Weights of a small GPT-style language model, trained from scratch on English Wikipedia.
Size: 15 layers, width 448, 7 heads of 64 (1 for keys and values), 34M parameters.
MLP neurons of a small language model. Each row is named by its layer, matrix (gate and up: input weights) and neuron, and shows model dimensions 165-292. Each number is 500 + 40 x the weight over its row's rms, rounded and kept within 0 to 999. Numbers have three digits each. A neuron's up and down rows have the sign that makes its largest values positive.
A block is one neuron, or neurons of one layer that tend to fire together. After each block is what it responds to, as a language model described it from the Wikipedia text at the highest values.

L8.gate911:457429522435564583594459578543491506526421516461432528446588557490531487538440446572440509527467544483460511512449463530463437509539492561521526540525518400506493542468543498408467520504418519504497531510520452445493564528500524478561420558515527502505500462586477516547447456505479463473557499465487477535508495555401528542560511530468495499504465458462536480532566516443519512541515
L8.up911:499452523480507552420521540535479570507479545509505469500552448527447521513492434530516511507503477475516528412458460516506543506515567518535501525509488503471525509471462541494487455451443481458557457541530447511492515516536494532502442480539476523487543492466410460553472442470488489536541463524595475496549490522507513458554487506522556589525545540544554505456580449513472491492552
Responds to: First-name ending pieces

L7.gate428:455482508508502529519514562533485532526525441505484478487519505413468558486522516536524454512422516528502488494531488513441512536504509473530476430507448482511530514522527450497517473546496484472515525552499462431484437504493432533591475481524542454511484480578496581501442453568529536531525495471471580516505459489469521452534513486428559528454507432520504509559558506532429475537449
L7.up428:462486413557506466419461494484465508466478544463413548433517487493494578444471442524484510476446489504500427522498505500561542486491530481556461522478516507511529523535465445545592520525478557476476508393544451488519497452487459513471448430477443501521491470578533462506530537456495422477503453434508466460516472501527540482478517498471433500550478484471505489494554427543502497463498
L7.gate844:536492519454535500499458513498486490527453538434515507471482436510508543492546567529457467531466515446509503489547518562521480550505527524509526536529479507428520486506536453453588477525465454485472482482467472507475530443555558492521510513481478381507530480529422510445438483438485560466469421555504495504490439528509454442503594469530557471501458506483406533515508551530494493446472
L7.up844:518494499558449521481472459450531517518446525533446478463471568475495563571481571524501493521476534476481494541508507485523413508535498515527522528550460533427552582565487541501414594494537555455500440498481507487467508490436500454537514547532438511482488447495512537491495564434487519498571491528513514499503472473470565460503474479473554483460512530517560504518522466502528448569502
L7.gate872:503485495537528534526470469482517522524491464517485387475538512552525566473514513520464496496502500546468516426522550536577515521415494545553512531506481419487555496532444450504499476462501493490498561500459545458489607499486474455513520473501504420487525493448469488460527551430459464516538507457371463492510501531602464477464473488477519525436459561443572390497533469534529491467502
L7.up872:502475541538432457470424439528511458485498585449493518508517485471485525541519523446561457470528503554493596494526420467496484496458519537502478502533550516463479534503506555509515533521569522439547469577504482511586478444477416556438497487511535513524492441509521541491485498487552578503449507514511541501511481444427442470509461501561556450455473549528473466496534417506443490497464
L7.gate986:517508459555531483469511472534507447409527549482521443497478539485529481477501498487520530486470443466479539564503576479484508546474485486572557554506442503515553468506499452524528524496490490571467496571559473508465549381487478570594517469497510456473473478498483542492494534518523536507451549534427496531462568590585516529618534491492510468515548525510427481552559485486535508491472
L7.up986:508502524494425548480408426458455515547585545538462452509543515489458550554542464489502559518478478585469459531393478485485522572529486552409557530565513520529488506518483523530473534510536468486510434504477515465511475478452507534486545485455511519571457469518502529454529526498528541468455571488495470485484482481475431542543595498503534439468486471494473499576527505495518526524492
Responds to: Word-initial "ex" fragment

L11.gate7:490465496491512477532539487580490568538474474591431473489499465481446534514487500455412529548461464527551492497463483481508484458482514562522464510515497526477430455517463481540508495488557470504513509505546529488465555493524510559537503514393480488501505453477447438476485506488468495467529546495447524473458554508544481463534507568463453551440493529534525477556481553490479487531494
L11.up7:553550483567564468498519471479476491497490458525485462470542509518421501505517395452506433520425511474496532523511501498466449440555460522534504535509439540432478485497542481542492496567499493516439554507514499431484580523509450518518504511524499493449474498514497551489488473504522508486542462537510446535483560570515497577624580511440480521437539541547488503479487514477458462507507
L11.gate14:541517440489413504518531499498501483477537490504481557495528532577444510536439549504448401531605490523521543489511498548496485513532455472527417505413570522453540475471567489490469544505494503457512507493504462561463497521483477510474520506504559519497514512482535505465486447551510537483448521572478483421435391550532510463509542444475457567573473540495582513520515529468423452446504
L11.up14:482479458511472517526497461470509477574483533488534542488571519471462461486525547473442513388548516501485531515519481482473489502477478498451484557498488578519476516519514433506460412487479548479455494453529531527483458459578484480512516523528469523393474445476458548462500500503439443469479459556478480484433507497598424491428506520462478559443421530518457511515523620557485589538453
L11.gate56:483473531558462534501589567528433559467449468486482457478541431500505529499504513518510523575547486488461549425542405443441535479552518538466515530487460516473485544394481468526488554462588439505482527533562488501504523545436468621529437444528534485462530450545570481515476486530469480468422504506490476515484525461507486465467515498529493577567419541508544446534495486498453517466511
L11.up56:480493503558473507535481473554531514520499475535516469488517491428523522557521494561467456466525509489513428440454513500491460451499539434500471554453493496384478564535452498548508507460458530495516533539500488524420579550521533503502519515477528519506415536430478442504411426492536524573522511485445551465551447410522496504456524518518497531498471535513540564443531596463493553503483
L11.gate76:444530546524503485552467493448584473560537516418500581468504465470449499532454452479478478480532536483471499501538471485431467501533510511554435536443497461474486478465505435542480474485427463444491540525532513478479530533534430494479476516495500501447522503549517526488494444493442523474503533579398505518459537561531479492506486492517514454540495497579498518498532405560491491500530
L11.up76:470513528437444478558554459507468458503537479512503451471517519471505487493453439581522532523455491540507459434471532508508495464516533557479512517476496547478503534525512446569515501476496483424490524509450501521559536540551427500528508398466514506485481496483518503483431475545493466527435480505456463469492483376450483441487514479498477461454576496504516513490426524451504547446518
L11.gate299:464493525483433505505509519498469543500522506545487540490515509476538447555534470525504438519482577555471527570516527551410531488613482543510503569507444524465458506500521485599474450498537481488578491507480543546498497508588480569499429457546517525500483415469518491544490524523518424475556457494505517488498540444429472518543503525502487531523562517504492479457495512493417530487552
L11.up299:480544576437473509568482475528520496582503514513532491435506488488472465439502513435486480506498568469517496513513502518481495555555479586470482523545456520544500576456544502551466540496602521479505499500465482476433489538535497534506531617542617534455505558542468473557455453528532464514496426551422542418479573525521472425577498529568465475468528514546565496466509537539515481471593
L11.gate420:431535549513534501489495431528525489528564524495597525493462525551567453459521446528549514474481452518564512465422474466516553473557471413524493520543468447526517495500386463500535556534515526522536505457500462523554514523474474500509496532572519534466548549581479433470490483517508478493539499521512508501513463472503513523547570474456519513439473559567503482541518526488547423566529
L11.up420:506429496488536494563451479526469486470515539497532457461477486536523518488483519554476492465559516443525540489490520502527408449474525545529528508509474541466513497543461549622560485494500515530489450401527546493501571504583497499545535520528470531544486529515463482371459508482582411539474584539538468491470422560528490498465522458476490451468506487498489496487487489471522371427507
L11.gate450:565511510496478513510485555463439533521534482484453544484584521475519479492494469529554499467431511482465514492530530542483458479482506582457448467488494485469430499479442516527571466474485532435461518449518533423524521538428555467514474530516463496436415532564512525440457457452455457507435544477504379575552439499552492481534493576483496536448473469500547506419480494511516474454479
L11.up450:515587528552460475511474494521466569484490508521550563497522493446478461491482490493586457478581465519486481563442448549464560436470488586520563537457503504509570454507528520525557440585436586522523431469491509542583484498579493541498498466494477523429475473492477470473488462570576480458500460489513552557495475512508470455512548488458544486491570504496497617545496488468442531496467
L11.gate602:511464517530527481489548545509477531488568559447498503475454522479514574570470460487487482516510516466518507474430462549514454479476579423477457520470540484408538472420419493561504412446460480542482509517490478396452461530487509502513425476504503597524477502532528463486496493434498505492510530480492492487476476437496481459556432491530446497486506496483472603422511495486525530483462
L11.up602:515485528464474495571519541551480449483462460517436522477476481568541532533522437586551489476436513438528522444526472496543522462585496491447519478512514558489442489507503471409515570448488493552460469516474574544488594515452522594508484501504514518473502378538480510514475482565483516501469506511560577503511524508602420477575531549538506503487568454512482473452462519515536501467491
L11.gate802:520497530372484508494507517511476518473497470462602540457530503541466454480521495519543572534536552472488459531462498475496499548583471489520445563498494504494464435463418493512470441526483500481472460537508452451520492476548527481500539500482575555447483489412525501465528544501431547470434496530489520404485457522500517426511548510469450533512506467491537572503483523482548490498557
L11.up802:601566530517470521493457466498568451578527481481480481477494483545503466560533500530493466506482478436510516472479494493465594482545566458577434458538501510449479526557460470514513519467494532519555452467389510465592432473495574483540515504524559517499474548481425502490557561508473544505487494520460502472420585463451473531525501529476472512523443445519498478419471546395548448492485
L11.gate855:468491498566574446469438472457473506560532558526395511483497488518458581506463486482534491450456580472474517510467466478495470520607599545478522490480572450503500498430478502496528519467471495535521480525558542519492517543591489600523536501469520516419484519554559534467468503519504523511494589398489489484436535490567473542509559525481508490426432518541487510454499489522472578444450
L11.up855:512475475494568505525547477421466495539447536498501476557484469476500439482500476524516583463464548518485497477530507533583491481559438493495546624441544517422483513508526579488605476487473485447459533496539450478556549563533458496520469481484520540524504551541514515459439516538456497484558538495515497433434519486581452480461616512465434517527529498480529479515506527554495502522468
L11.gate891:531529464486572461496513433517483493491501597505599511501468513589546527508545532517484476530504466491444558432480524506528512504498441541550439486430507402465575502460503450592538534550547574533495461583466445523491504506580457494484408525476482550458498494499520490526592447552499534490496495467472445496467531534587499595518482500465447519548532533461519515482437555503457555472535
L11.up891:531539496460543537502537439482496499500502479598566492429505495494500549498547559550453519531555449439516539483504495519477523452512451468458490485465526544490518449419478471489534536485560582523457477521453474521489522475486535518556486574510478480501464452533539484525534547418442506496518534488551489536489469511461569525555504543523455500485472426439450501553447524499529529508486
L11.gate906:468521567517515476487461565479507519523475541495521550493453485582466533542485511563511465490481509462501559469542440458483504537552497475533472523436527462468497598495515522513462481530536516473493482540550548475488534498472507450514495537496530460512442510520471562558542611500485524543442504500507501524449546466512519472488499513484485470518470455555459449495545570530602514466502
L11.up906:454543542459554478560519619569498464501523551527507504467519529542497478486448538461508486466485424470518513513544555467450465567603516496603469507460471501538497531514462554502523514485448545423505480526540480477491502463575531496488452508407535522441493469523552527483499540501523464437458467500537524474462517478544556473509566585447524475536501503469463473443457448532465498528472
L11.gate926:509522437507513498494474540542525487476535507548468538512467505542445571590469504519505489518483546543554533478422489565541459502549478517527502540532603517535494467488476546501531496480507561523479527430387537509542438438514492520511530526521433461537537496453491535502513512442465442558470501439465525503487396505489507515457459468515502450504518439505524538524437566464423488486541
L11.up926:529487481524405497550429459586461500465499532496465520436574443485538522458523519521521534481494535473441517439466506527499514441461482537573511468546538505495473571479505475553488515475432440542477518446481492539557457517540449515483444512480535484546522473510502540501483521463505391506477549479578468529443425489475440441564416475494499474530461423463535596485525500561472531478485
L11.gate938:537466527528427461486510461482486527424545571451482519519518462545451534501449523497480494464478531450518531488496554526496550500504539503431523505479517492467437459459431563497518566589425487468475496479466464469452489498439549515544450514505455486466571504446554486504485466495464509467547542432519523513537384540426508538485507536490523454469524424509571493417499505443431470537532
L11.up938:464529515518520411526551427466481528491546554446512582539491486581467545540564609497517502444494530507542460401521488475475540497516509488455531527528535470461454529533533500557480562491528524433473501471455499460507517493471500508514480512464497521511520482493502495517478506508500451505471484458550496512502459504467463530508461562551553424480490547526524550492505516500470460506490
L11.gate1051:500512572513493544509453480570494550554483513479536516478422530559540501497499498484527492527486440509520492519473499538448494433491466533410510479589465440436514504487510524515489456516536519498427504478434499422483511510587577553523514517480478540525529504572563469484483522527518546456515530535486541471429565498476505490523471531488480546497481521420549579489481512502446592526453
L11.up1051:497560481544505533552500572582479406496528519480538535535514469495471443472413526569454511386488483513524504534478496522425470505497508535448560471510515507488534487459502506562457445558510498498515499478523513533503471561550499531561518564454456526468565479471468517493479535523538627464430504437555520492476556497521474463535557467498458434477479449578495519516537485487485467475460
L11.gate1115:466505484459480527519587525549494517502437487459515525492498491528484456550580466582555436519538466447558497523486529512490513433484436479490478447499460513476476462484501527551513447456461512473429488468459557472547519535545445539516528512501466472508506422463555529424510446542602561545509528481541503456416435528431530568517532475454480445496505487430544487535418492446449560545512
L11.up1115:510438548489561523470488455555468568447459505516467536554550474483503470558454461519482507529444481582526453541511506517482430419514525463567472535574488445488575462455548488400501513531538556605449439586511440474473448477489448524538509537424438514510512464519436517510477552492525480476542558445518484480562531513569463510524487550539419539507507573483479529534477519582474507523492
Responds to: Given names before surnames

L8.gate494:452564494555507503559473441426552519462533481482494488509528505432469506414514467525505518489497446525519479518501486480446483472529436477447481460527427534456493465483531530538549479450474526451539470519497499543480617556490555553517554523547445529471481528483488486489513520530529485514396388443535493442581530510558533397492501486467521501399474518491482544498524528470511513447484
L8.up494:494520479482499516564488477447464543474494495557517521474523490609498495467521470523387512518450465479472453512500443450490463466543465470514587493520490505423486502477534591508596472463516529529498462488491575422501464500526499468475510528537426487549458503522551469483497490501535536490528542537513500533552411502507517498500481489445486517593443516546429535541467478519478504484500
Responds to: Early word-piece fragments

L11.gate53:506518475471502504478459489404434454487486541465465452442517484436480541483445486431457577493538519503520554486458500509515467531498515465554540485522573458458537456529529505441495429548444562458496502509460427514464485497456500520538500447495455533504530435467490574471527513493451528476528501489538490512512434432468462582500437510466479492522532467496463567468528418432537448474492
L11.up53:570496490542528515530542506515552486508453439453480510462536547500466466530463503526464485511487450557517569516513462467577514461434498384543454541479518443507485541514502585541521449460425596534546464529445560476462550454522554528536449484469537480432552466421510439580475477515493533431464470478498506473491457410461470502524454496515569473496512510564505419517597505478520488503449
L11.gate94:591475523410404473430469469514490516482478469488524509517537518435505530469537528488522463557426502503512491476532452641523473529503514481468502542536590537510527565435482575486560495464547458546465541484482471551513550446521465532465481508454476506513474468487486470519543537471488586518445534504490563490538483507446455527514488451458504452421530497563483464516519499461534516502501
L11.up94:442531437570525479469519494467503534504534490496510482510543537517525603529483543460492490530526572470530432485494490485502505487503477532474534556533476443521527479540534456506561476449564462493424579568480543487507501454468441494571434515461544507556488499518488549491430530513445500535549469451521557479408587455522578451425518525497542545521529509551535471509570464511494461539501
L11.gate124:425459470437492496457480550472465439542519466592455499507421499476480524430481471516484468553443483494464468455481535502513533560567533498509443496533535461471514479527589442453492531471470470472489491492445510494441554469544553468522518419469434491480462522538475538494490506482541455466512455453461623510493560541615485466419490454485523497470469514455547509510462458497472367565563
L11.up124:450501514497463520512480482449531490451494424525495546419502509489473456462568520536503534499392540549492487548542563486515577499513531501557519495459519506534498536532547524532550528456556514393532536447473494494498539464487497465542453456439485459568488514553533533498543461455503537531470422545615538522499517497473489615547499522474462543513470450588502465495482517497494488475500
L11.gate166:518407485520506457513492499454490542519493516524537478492497514507445511527437426491546496512475537522506556507538531460516482474556450523547385555493459478488490489535468452565500497532503471500504510560524463502487518487469479503524525504516539511515550443512463538484435459462496501494461531497410442424506423490532488541495490517491485574497456524458474443474522540540513472516460
L11.up166:444474504458498513503472426458553505474433524518509526532483509505505516534524527512502535458533467553491392476457515461467501551482517436512465503524578451486570480474440513532593555441534474455491497526419514470478535463493514488456519537525526534544462584473554444514500460512513455475448566461452556498478488469547537448521456552571441447552493538526492497540532537505496491427508
L11.gate301:488575513437552444538463523541534479439537547485492575531478512480545516540503508473464562481514493438504464510524485546523483520444523510502441499530493460489511499515464461519494458519461555524545491468479515509486475460522514531477473445482525492516482411544515485470527528392512448488391522493477470489495483472443492575519558438441560514507519564494469465489532489495429531457572
L11.up301:492494522407549590529562493465477523496528474505555489459482549529507554479496436547456526482531496430518469468545472557423567534470496562439523536497534472547456579503480530517502485501603495484482498523423508519488551553491534524443558450499435451522414471511599526499429456505435478526424508491478460510496497441498487520541508493494512512485527418460520444515528538521408488558506
L11.gate382:494474520514529516524529533443464550504514506460457438524475525479544499579463489549500516528571423459498544523558462573516519571452525428553520545445485494492467507545550458473487525520453477503522471479490499562524498496488498483552464546459454501497537586515514365473550495450524460473508433522524478420556516443451492463438446494531475470550525488537496458575463430478523475447414
L11.up382:468469520466512530548494464463448503433518516487438446472510517477402505545543514435462536518530504484469591510521515493531517534425435424538597472461517458595514471512560507496489464518496488485462507469543503556495531470485464464569502444443447416522510502630472517537498536478523566521495530509502528484507445424476455485562512513526441484514551505536533464563498508509502524535414
L11.gate547:485514520483533510545494548526432489502490482528579519488554423493483520449527423485476531465561498510465438513506519526442490574451460451459495606474503510451493485503548514447534477463494465513507469471528537535453576456469504548499535502467503511477527483487467547572548490498538456477521478520505457542454456535543546501539469495533523523449468476459500578565485502480523496541530
L11.up547:441507497473550481475478486527492515525482572506460445546494454495461445538615538513499536496545542503575526469570503555527476557502485498507439504552469530450505489571510500475505536519545439480482529525467536534587548495500538529504421518452450517501543489459490532508549519533517526534536478517487524502437504502503519596493487476535522525467546441510477518517533592413492518494505
L11.gate578:518520528499498515490492571471527507500539503512463494523519476549503504522496473506504405480459476438554416565608535436466465510446398521437513487435485528514529490421469545453494405513490514467474532597526492455490519576495506535508426577520490517549496554427492539478493479504510510538436531494523527533480475516506496433546479513492497480403521555478431536530511573516506504538453
L11.up578:453539571501510564458524522536482530510504488503530474494515461525437375550540468547416536495527461503564465504561525532466468474447491542523488542535484495518524506391515439553519485458456489505563483478543487543468443547482482451524461526455447484428547485478516543492512486423463475499448473537468466492521469491560560536483550510492458571424509507440466481512511520446495427483513
L11.gate619:489477520524510492486494552461479507506503489392485540503489547504565531496484465482495518523463482465520462437543509528533442506571514475502510455468499543442585476510437475425471484489465539524569492468529586546460502491494485547502493510548530524432480428526522455468480506394465436448439509503516511537531471527506531522506448488489519466530462462503489536520478499467486510557468
L11.up619:491531480441555467448495468495470507560532522505550534509531504504493492439459486440618467491467444480560483496539489530456563485480486482461460496450497493504521425518572532471521480556549505506502451497509509439502459493486518526452480474505437561491449463515502545507592479536429543461536533516580521483521536412448524503576493489500585472490475515427541588506455513476494503476485
L11.gate637:520441565536520486562474465473507522449471468512497481482480510531512505456537503439455490500466465485449501457493473464487519531466465502507528550520488459491529437415489432457589497494478466523467520527399571514510549526476542464502457483522444500529483441531502513502528495512492416521506491544420500576446432551444510469542400471520518494483503408499493530502532492481434528467527
L11.up637:525471578537544551467508512473486508576518545547490406547436491463498497482571471516519521477514474524508491514569465472573522432438503540553536490517510539463509535551538502502576557466474511450570513512465565512488578434512490579542534450502463510500513517556469433495517556558539467515437474451463470511527482560452522566476519520496529477488534494493477528567516496538472463458505
L11.gate676:508519558474462470506399557416549523518511473491445508462532482498458536488467479466504500502526475471451563457368487495484529497494476518495468524491635443438511508448466565476478525460508438526468513540536521535536458487503462540526519503443503489562477502542461516516501482493562477530466486483519502431500534474551475499528430512547492520415468476560495441461525469484459552546526
L11.up676:515510558514527510473431485485504479508528529475461481549508493477492546503563459485603480508555488467517548507491501565481526443571455528558539485493479492488515515472531484435510479564434465466500482558544442535472487494542493572435530485475509522492432542584515543484560544588509477498499509443497440510515513446483495516493466569519490609470517516481463397568587564495499542461527
L11.gate727:527478558448400454563446471435440502443496539510496483482498564499470479498612535577486500476455478486476423507618441465477508514535472521511436482544456488458547467511513482478409527576510511458495482445470400490528521506493491535460585465516488530501486491499460511435468447427401536458516420525483536438518531536486505496484521513496505447422461472516469391536486497455499478427531
L11.up727:502500492453489503516461543453536482443464462507496479475503484497480443506477478529502536440538430444494410451445496520472475510513490410454507499467468502453510498494455517571479507533441497480472529489560486460580433503529470533466502494418470520483502441497491445507565478478487489519519464499533419455504446478560443570525504488460524388468516496471519491506556487486455474495404
L11.gate822:519495528491527464530462496554593488544512553520497495583503505465532511483457495546513515503527484507489552550445480551463484547534527608565556451562531502497567545483538484413392474524549511537441514537499444487591450490523471515514496504470565581517580476536545445423477538548519554477576495485445476535446500418579512471493496499544494490464476511521495497551498490489484465490436
L11.up822:501494570540424439456526487439468566538518445478572491443556498533500526520487505557447458504585538503549455501497511497462491508482501574562535455519496475502518473504520537548500551508617550515486448556443471513487519490478520540500562465448491483493484463485478480521513536512519505526488438505446516572445477488510470503505460539515506503426478506535462467526543458568443491512540
L11.gate900:510567542516457486394478484397528501505488506494545443466538570526502562496519465527497459504425515489519549470524560510496481538482459470551515529456427481510478460488495468588524417464541487529495566468514554554534530477504480452430450507421491499515471472507571504557509449447471467526455501520553497550477567436505483448477519448493484541454545443501468520501536505525481547537474
L11.up900:542610454473471537529517548440464480503498462507457486556496488493572525517530461503526529446435528499512443588460473531531498484511425503482531464515524515506506479539499541556458475541603419517500512561493452445525564527490531456514485516499531491470502507508426482517459464376503481479450549452482505520507499529474519545503506451512572531486459507461474503483509565478512509482532
L11.gate1026:499556519500470481525478488457545511478488529531512501508495535513558528479531572542542513472509506501610472562398576561548473470483439520462523489496450492487450466465475501508536487548519513541569478505456531430507510556458460537457494471521426472529472519530534582433457498482490504499557526530425559560487504475428476465504561543474447568506502485428492433496565461519420442518477
L11.up1026:555541484467530504563489493441415571507513528456535528491550518473542486467505536546514568541462487523504445435494554509526517448495441486528521528460471535455437496560467506503514499482528524415503459495505478501463501493463418488500440530519459474480505422528494509514453517488537512474479444515479500484461533606585523423583528522455493504520470450485415436457500506446509500451532
L11.gate1055:493492457484459449492387438483511487461515480482544533526555469517429453552544528499462477518463491511481482499445552436504512452506481481505531504516474514535500461472474518543524503560434530471586429498500491520531489499487506434485487449534510510546531528451561443539526496501509538522421467435426490443495436547524424439549489532484455396520414504500508515528488414513490536469510
L11.up1055:496497457534465557481560484448531493452518527489542540489575499511508461537561468461534501478627544526502525514549489452413520482535571460531472456500488552488556489499505478569472517468478595525573583485518571557509480540545527540495489515487569435567457481553517503574425543480563515553493533499469530514510439491502530495494558489503529529470600558573527550533517495580508448486531
Responds to: Word-initial fragment pieces